From a checkpoint of a small transformer trained on Wikipedia: LayerNorm before each block.
MLP neurons of a small language model. Each row is named by its layer, matrix (up: input weights) and neuron, and shows model dimensions 176-271. Each number is 200 + 30 x the weight over its row's rms, rounded and kept within 0 to 999.
After each neuron's rows, "fires in" lists the words (lower case) most often at its 100 highest values on Wikipedia text that the model never trained on.

L2.up576,188,195,215,172,241,208,178,114,214,201,208,230,150,188,224,202,168,182,159,187,191,157,211,189,207,153,233,199,140,209,189,195,259,235,195,203,223,155,206,222,166,213,193,250,204,190,201,153,160,237,174,174,124,222,291,207,188,196,196,155,243,214,270,122,160,213,222,162,199,202,208,207,261,221,237,222,205,199,226,197,213,202,234,198,217,196,148,189,184,207,222,173,173,193,237,170
fires in: "small", "anthony", "langley", "that"

L7.up1090,179,181,186,247,166,178,189,159,182,182,247,227,208,182,207,220,208,214,214,211,149,201,162,155,196,228,209,172,184,229,216,211,236,184,238,216,237,149,174,206,187,233,164,264,227,259,235,161,179,201,178,166,200,208,210,172,197,136,212,242,256,170,212,239,244,216,173,161,207,165,225,203,173,182,203,214,174,170,218,152,171,203,226,238,224,193,262,216,202,271,235,198,215,209,244,230
fires in: "it", "her", "his", "they", "that"

L3.up557,205,222,221,155,184,186,158,104,232,191,234,227,213,192,207,263,194,188,170,234,146,178,208,199,209,196,190,214,209,175,166,202,206,200,180,217,192,149,220,252,185,192,193,220,241,205,217,173,214,188,192,160,159,229,224,215,146,203,226,168,222,131,165,195,183,193,153,185,202,110,193,220,163,222,188,233,214,167,175,196,212,199,187,174,196,230,195,191,199,226,184,185,198,215,225,221
fires in: "from", "on", "since", "under", "solidarity"

L2.up1262,217,232,202,240,248,188,147,199,183,223,219,190,169,191,171,208,150,208,182,202,157,226,215,159,175,212,192,212,168,227,224,180,247,261,194,200,191,192,160,211,212,177,185,186,255,189,221,187,194,215,202,140,194,195,177,190,215,213,190,219,179,217,199,211,211,196,222,198,192,231,220,204,144,222,246,193,190,222,186,196,214,185,207,208,205,190,231,193,233,152,174,190,219,252,152,204
fires in: "his", "its", "him", "fukunaga", "arriaga"

L3.up522,171,230,189,171,204,176,162,159,222,179,243,218,168,209,159,206,222,214,191,230,204,200,173,179,222,200,237,204,167,177,237,183,210,141,177,170,215,208,253,248,198,199,140,196,193,211,200,177,160,213,235,184,191,252,223,198,215,218,163,224,263,229,184,212,177,130,212,188,201,165,218,151,154,205,155,184,148,168,173,194,141,251,223,212,199,180,238,178,202,237,215,192,178,197,184,213
fires in: "he", "his", "they", "hannah"

L3.up1092,177,174,180,235,183,181,172,210,149,104,238,199,164,178,213,180,243,215,155,195,166,181,183,162,211,185,224,184,200,205,192,211,261,176,207,213,229,171,196,192,194,216,130,221,171,241,164,207,150,210,212,170,131,253,249,172,200,149,199,141,224,211,210,191,178,129,177,189,217,177,211,209,211,186,223,217,189,202,209,133,178,157,203,229,189,171,229,228,205,192,142,209,197,244,215,198
fires in: "also", "both", "candidates", "individuals", "levels"

L3.up478,240,150,175,190,164,227,155,177,178,151,214,183,210,189,218,224,167,232,166,191,177,211,173,165,223,194,205,203,211,177,208,238,195,182,163,197,198,209,175,172,208,254,133,248,214,211,202,169,146,201,176,171,190,144,208,204,163,174,294,147,187,196,186,166,209,168,204,203,227,212,220,195,209,185,164,165,209,200,206,199,282,206,193,221,234,168,197,261,223,213,259,190,137,206,187,189
fires in: "an", "anomia"

L2.up928,201,227,232,235,190,253,212,167,135,175,167,196,211,180,189,212,185,225,190,188,217,174,210,195,297,174,218,214,194,214,180,189,182,224,239,142,179,186,164,218,185,214,200,224,165,191,234,207,201,230,177,171,170,218,211,175,137,236,236,243,231,199,228,226,209,136,187,200,181,173,188,222,192,256,223,252,202,134,201,187,227,183,189,217,153,149,244,128,214,204,185,201,168,216,212,146
fires in: "small", "united"

L2.up1122,214,200,166,217,194,201,191,192,190,221,214,252,250,194,208,233,207,209,233,208,173,192,235,183,172,173,199,221,233,186,157,148,211,186,211,227,209,224,183,206,184,209,194,182,218,216,224,202,184,220,199,147,156,258,248,218,233,243,220,171,218,217,212,239,285,230,202,187,197,152,215,255,173,204,185,202,181,237,274,157,203,189,208,213,208,181,196,254,230,194,221,186,144,179,164,142
fires in: "by", "with", "total", "an", "was"

L7.up1022,216,153,217,167,139,200,162,205,223,195,168,193,185,230,205,232,199,228,201,165,214,175,216,189,200,224,160,152,155,196,177,183,229,212,180,211,123,224,192,176,192,209,166,168,172,231,197,196,184,204,212,212,206,208,209,186,188,248,194,163,229,144,186,204,221,172,113,173,185,208,195,165,197,185,199,218,208,226,218,220,172,177,206,259,227,159,262,186,294,156,219,191,208,181,215,230
fires in: "w", "december", "september", "october", "wc"

L2.up1247,245,201,204,210,174,268,181,191,149,217,271,210,197,212,211,208,205,211,192,176,174,228,194,208,193,154,195,218,156,176,162,170,232,204,242,249,206,212,215,117,233,195,177,210,153,271,165,178,196,165,247,216,192,224,246,151,219,183,254,255,276,98,252,228,263,169,137,189,160,181,191,224,189,200,210,220,165,189,201,170,228,229,180,227,234,214,158,232,193,187,181,203,189,167,208,164
fires in: "american", "a", "united", "on"

L4.up482,221,272,209,188,199,191,207,196,209,185,192,180,249,199,228,169,190,199,166,215,175,151,136,209,181,198,183,208,159,229,218,191,190,216,169,170,247,172,182,189,145,194,164,266,226,216,199,183,200,204,185,202,164,183,203,227,185,220,186,235,218,205,200,180,191,166,221,185,197,241,210,301,233,190,238,213,168,238,195,221,143,195,222,179,164,171,222,168,210,234,157,201,191,211,189,186
fires in: "medal", "kg", "m", "women", "professional"

L3.up770,183,203,177,183,231,248,181,177,228,231,210,176,173,211,226,211,165,194,156,201,152,238,205,201,274,199,234,185,154,201,203,212,193,229,171,193,167,188,183,187,217,204,200,216,222,212,141,223,184,119,189,153,121,131,171,179,222,152,193,238,213,155,197,202,225,228,181,215,232,146,197,193,181,176,194,269,218,208,192,203,222,233,173,228,166,167,226,213,189,183,241,201,229,214,213,239
fires in: "time", "years", "them"

L7.up1262,181,196,191,167,250,179,264,191,232,189,207,240,217,165,163,224,171,156,243,215,234,224,192,178,233,202,176,210,202,207,197,195,213,169,221,203,154,222,175,207,209,233,226,173,244,203,223,189,231,170,183,280,191,158,211,207,183,178,200,213,178,227,193,194,203,145,182,160,209,197,198,194,245,200,169,163,199,220,228,171,225,198,224,205,215,120,196,272,310,197,214,201,142,189,201,192
fires in: "an", "at", "in"

L2.up473,199,226,194,188,191,175,161,216,154,198,209,216,162,185,223,209,177,168,196,195,154,187,208,219,167,224,178,213,195,199,199,196,286,178,191,160,178,186,274,177,193,142,178,179,180,155,287,170,225,153,221,165,183,207,213,232,235,184,221,194,205,190,242,119,180,202,177,167,211,218,220,167,183,204,207,226,157,245,191,231,207,198,197,220,192,197,199,240,198,183,187,213,208,210,203,185
fires in: "he", "before", "following", "invitation", "later", "where"

L4.up1009,164,199,207,205,218,166,178,217,187,142,235,228,210,221,183,178,262,180,220,246,207,166,172,199,240,149,221,147,219,163,153,185,181,176,153,166,187,202,193,201,192,158,252,179,236,190,234,210,222,205,164,184,205,181,241,219,161,225,185,149,272,172,119,143,235,205,184,166,204,246,193,206,216,148,208,201,109,182,210,192,219,195,213,253,186,205,182,188,176,182,224,241,206,161,160,162
fires in: "is", "a", "an", "club"

L3.up1184,215,187,201,244,150,188,151,200,199,163,171,181,140,204,252,169,198,177,200,218,185,199,217,149,214,218,162,181,164,198,136,212,224,224,154,209,213,226,218,152,215,159,230,199,248,236,247,196,155,182,207,185,196,219,215,183,155,207,194,221,194,187,172,184,169,202,176,187,145,167,211,168,249,227,236,224,153,185,200,213,181,211,248,163,189,174,175,241,155,233,210,193,157,252,196,206
fires in: "on", "as", "11", "which", "that", "what"

L4.up470,181,260,188,199,210,202,214,172,245,224,204,164,177,243,170,248,185,180,188,194,159,129,211,185,236,201,268,201,204,150,217,181,192,182,225,213,201,224,190,148,175,209,203,268,213,228,206,103,234,213,252,181,192,213,244,202,174,204,191,191,216,193,207,186,210,195,200,203,174,134,200,193,250,260,210,277,162,213,218,199,257,174,251,213,203,161,205,214,189,193,136,187,190,196,158,134
fires in: "york", "war", "royal", "academy", "chicago", "angeles"

L2.up578,185,185,160,195,211,173,162,241,189,219,228,208,179,218,217,233,187,186,123,191,205,166,215,213,195,173,214,172,215,233,210,182,229,153,248,134,132,208,215,178,213,203,185,239,199,230,250,197,187,195,226,240,180,179,215,172,176,168,249,159,182,192,258,201,161,208,217,191,179,193,224,204,148,204,179,288,186,184,295,196,215,223,225,213,143,155,221,248,198,192,185,227,191,194,186,216
fires in: "years", "000", "million", "enough", "more"

L4.up924,215,243,201,201,213,170,129,169,179,154,251,172,178,196,220,206,245,187,186,154,203,213,226,210,244,184,230,183,184,251,217,225,225,150,195,164,178,189,175,158,172,243,220,238,222,224,220,170,189,221,243,215,104,182,218,185,199,219,186,168,211,212,239,179,163,201,185,175,207,183,220,205,194,213,202,214,163,207,213,193,284,163,193,200,182,171,176,243,178,202,177,182,191,245,183,205
fires in: "medal", "career", "degree", "academy", "graduated"

L7.up52,237,255,213,166,162,243,179,230,170,182,192,191,171,123,174,219,221,240,228,210,176,207,221,166,217,202,197,199,143,219,178,198,230,238,247,213,209,213,169,215,197,136,201,253,182,181,240,154,175,263,189,200,182,163,183,180,232,166,207,189,136,204,159,186,185,223,208,180,208,181,224,225,200,258,168,206,238,184,198,207,224,277,219,203,194,163,192,270,238,251,205,204,168,157,185,209
fires in: "an"

L2.up108,231,206,209,217,194,234,161,180,195,164,202,219,203,198,179,232,219,202,241,211,172,221,201,184,168,231,202,228,196,206,151,227,225,222,200,160,210,201,293,173,219,236,200,178,251,223,222,182,152,221,229,173,239,238,240,231,192,221,185,167,243,153,165,242,220,164,197,202,207,184,218,275,272,187,187,153,184,244,209,192,192,207,202,181,199,165,232,225,217,189,217,148,145,205,156,257
fires in: "one", "an", "any", "anomia"

L7.up353,202,189,196,198,174,221,183,196,229,189,209,228,184,155,212,225,201,181,209,201,175,176,181,200,250,237,211,99,255,231,184,178,245,207,224,148,190,130,208,226,194,198,226,244,250,168,201,156,229,238,112,206,240,281,205,171,233,243,194,177,228,214,204,147,182,213,186,177,243,187,219,179,236,179,206,263,203,173,233,209,203,227,222,128,164,199,234,240,216,169,158,244,169,242,191,205
fires in: "was", "later", "also"

L4.up508,207,202,203,177,179,188,192,198,185,189,231,243,137,208,204,240,177,83,198,209,215,157,172,188,171,189,262,194,149,204,207,204,227,171,152,195,184,195,172,214,126,222,189,230,204,219,213,153,212,180,155,213,151,208,205,233,178,181,188,226,273,176,184,187,204,178,207,206,187,200,190,228,199,207,234,209,108,239,190,190,203,209,207,226,195,184,230,181,175,162,170,216,197,253,171,153
fires in: "festival", "season", "school", "event", "concert", "tour"

L3.up375,207,137,208,196,177,198,153,158,171,121,259,212,146,205,217,213,256,204,183,193,207,181,206,181,170,169,172,122,191,227,198,212,231,239,229,236,164,184,194,184,141,196,155,232,250,242,142,113,191,184,181,191,190,193,221,188,207,180,261,202,258,170,233,169,171,213,227,210,248,195,217,199,173,199,194,220,212,152,196,179,219,171,204,245,231,262,192,273,186,225,182,224,192,259,165,189
fires in: "used", "as", "included", "award"

L2.up863,171,212,154,211,210,203,171,236,196,178,258,215,251,217,184,195,205,201,164,205,202,223,211,137,166,186,225,180,210,188,189,181,193,187,156,149,163,229,174,187,190,170,163,260,193,200,223,214,222,180,256,192,129,234,183,216,181,198,247,205,160,230,156,176,226,137,147,171,203,189,201,231,194,211,170,227,222,238,220,224,233,170,242,226,189,191,217,216,246,232,212,173,197,242,196,165
fires in: "years", "season", "seasons", "fencing", "parents", "days"

L2.up349,203,235,203,228,199,171,146,185,212,157,204,228,207,181,205,228,239,241,210,149,206,215,185,194,223,210,193,230,232,214,175,194,226,186,179,179,195,196,211,195,103,217,154,193,206,185,188,157,209,218,183,213,221,224,224,190,156,218,243,185,216,164,205,179,238,238,134,134,255,173,207,229,182,168,162,203,198,224,231,160,162,198,173,166,224,186,185,188,212,213,162,176,187,224,208,211
fires in: "became", "as", "was", "into", "joined"

L2.up400,139,240,189,226,183,206,200,192,217,211,217,221,215,182,251,250,212,179,220,179,176,231,165,184,208,228,193,174,238,159,170,178,229,170,191,148,158,214,201,189,124,213,191,229,216,185,156,174,173,207,201,197,192,222,204,190,137,194,219,208,185,229,203,170,194,194,200,188,144,140,250,193,217,226,200,215,196,179,235,226,135,230,221,221,182,186,208,205,194,215,177,174,235,228,241,190
fires in: "as", "because", "who", "due", "grandfather"

L4.up1239,250,219,180,242,162,210,196,195,183,205,203,232,199,190,182,227,210,198,192,172,205,165,223,176,233,253,177,193,153,197,196,207,209,206,190,199,198,234,175,167,229,240,244,197,228,225,241,200,164,184,160,143,197,216,219,237,185,154,214,176,158,118,117,181,220,154,183,176,201,194,220,226,231,215,196,207,170,184,188,194,228,212,225,223,240,208,179,216,247,211,187,225,208,254,174,178
fires in: "national", "medal", "world", "royal", "cc"

L3.up62,196,241,192,174,174,164,153,197,169,204,272,204,191,195,176,184,198,149,211,207,144,214,188,187,195,246,285,232,181,229,175,212,246,209,143,234,184,203,185,197,207,187,230,150,270,265,235,243,229,198,219,200,222,224,229,181,196,194,216,212,239,176,177,207,199,242,173,219,191,202,229,221,191,186,243,177,111,233,230,197,169,203,174,258,234,207,223,193,211,164,179,199,198,178,165,205
fires in: "made", "became", "in", "appointed", "founded"

L4.up125,205,184,190,177,224,178,186,211,185,193,186,206,179,187,243,204,189,207,199,214,219,202,233,215,221,191,236,204,201,213,173,214,207,257,170,239,196,147,196,193,185,221,187,235,168,173,250,189,223,209,225,173,124,210,257,208,172,197,181,247,242,192,191,174,169,191,179,210,164,159,214,242,180,289,216,214,173,225,223,213,159,223,213,204,188,208,189,186,149,195,203,206,197,236,180,219
fires in: "season", "career", "july"

L4.up983,227,172,256,200,193,182,130,180,211,150,187,180,172,150,161,214,178,253,178,190,160,203,163,194,246,258,233,192,125,163,189,232,223,187,177,234,191,194,163,201,215,106,176,183,240,227,164,270,241,190,226,160,177,153,230,201,188,191,183,184,177,239,177,181,194,177,162,196,156,159,204,221,162,219,235,187,217,246,184,167,211,216,215,245,241,207,223,221,183,242,177,190,195,205,169,222
fires in: "be", "bronze", "goals"

L2.up1257,176,231,216,190,186,232,229,168,217,193,210,235,239,161,239,172,221,244,162,203,259,207,235,214,209,220,197,155,185,178,190,153,206,214,172,205,207,242,194,178,235,287,150,203,165,204,213,197,159,244,210,202,185,187,195,190,261,178,160,184,204,214,200,178,242,193,180,179,184,170,213,269,167,192,220,197,173,238,216,130,205,194,179,234,183,191,228,146,262,229,165,149,208,215,188,226
fires in: "team", "home", "body", "omega", "wheelhouse"

L3.up538,253,243,193,212,176,183,180,190,197,251,206,220,210,229,179,241,231,209,167,182,160,194,232,203,218,229,187,160,197,162,182,165,200,238,232,182,195,191,216,165,211,210,136,157,221,213,222,160,169,209,246,146,225,253,203,190,183,200,203,191,164,194,185,249,192,222,145,177,189,213,211,195,170,191,227,234,179,214,176,184,200,137,213,228,175,205,245,213,172,180,213,179,165,199,202,202
fires in: "on", "landslide"

L2.up634,171,191,175,218,174,249,178,164,233,172,197,209,200,216,225,247,174,234,110,187,196,195,157,139,266,214,218,171,228,208,205,184,189,232,189,199,214,172,200,243,195,183,210,179,226,231,244,214,194,211,197,151,176,184,207,172,154,169,205,198,208,209,184,164,180,179,205,167,172,246,215,192,230,184,238,210,173,184,189,260,131,210,202,194,156,194,220,153,202,224,213,241,183,170,181,212
fires in: "wife", "daughter", "son", "men", "woman"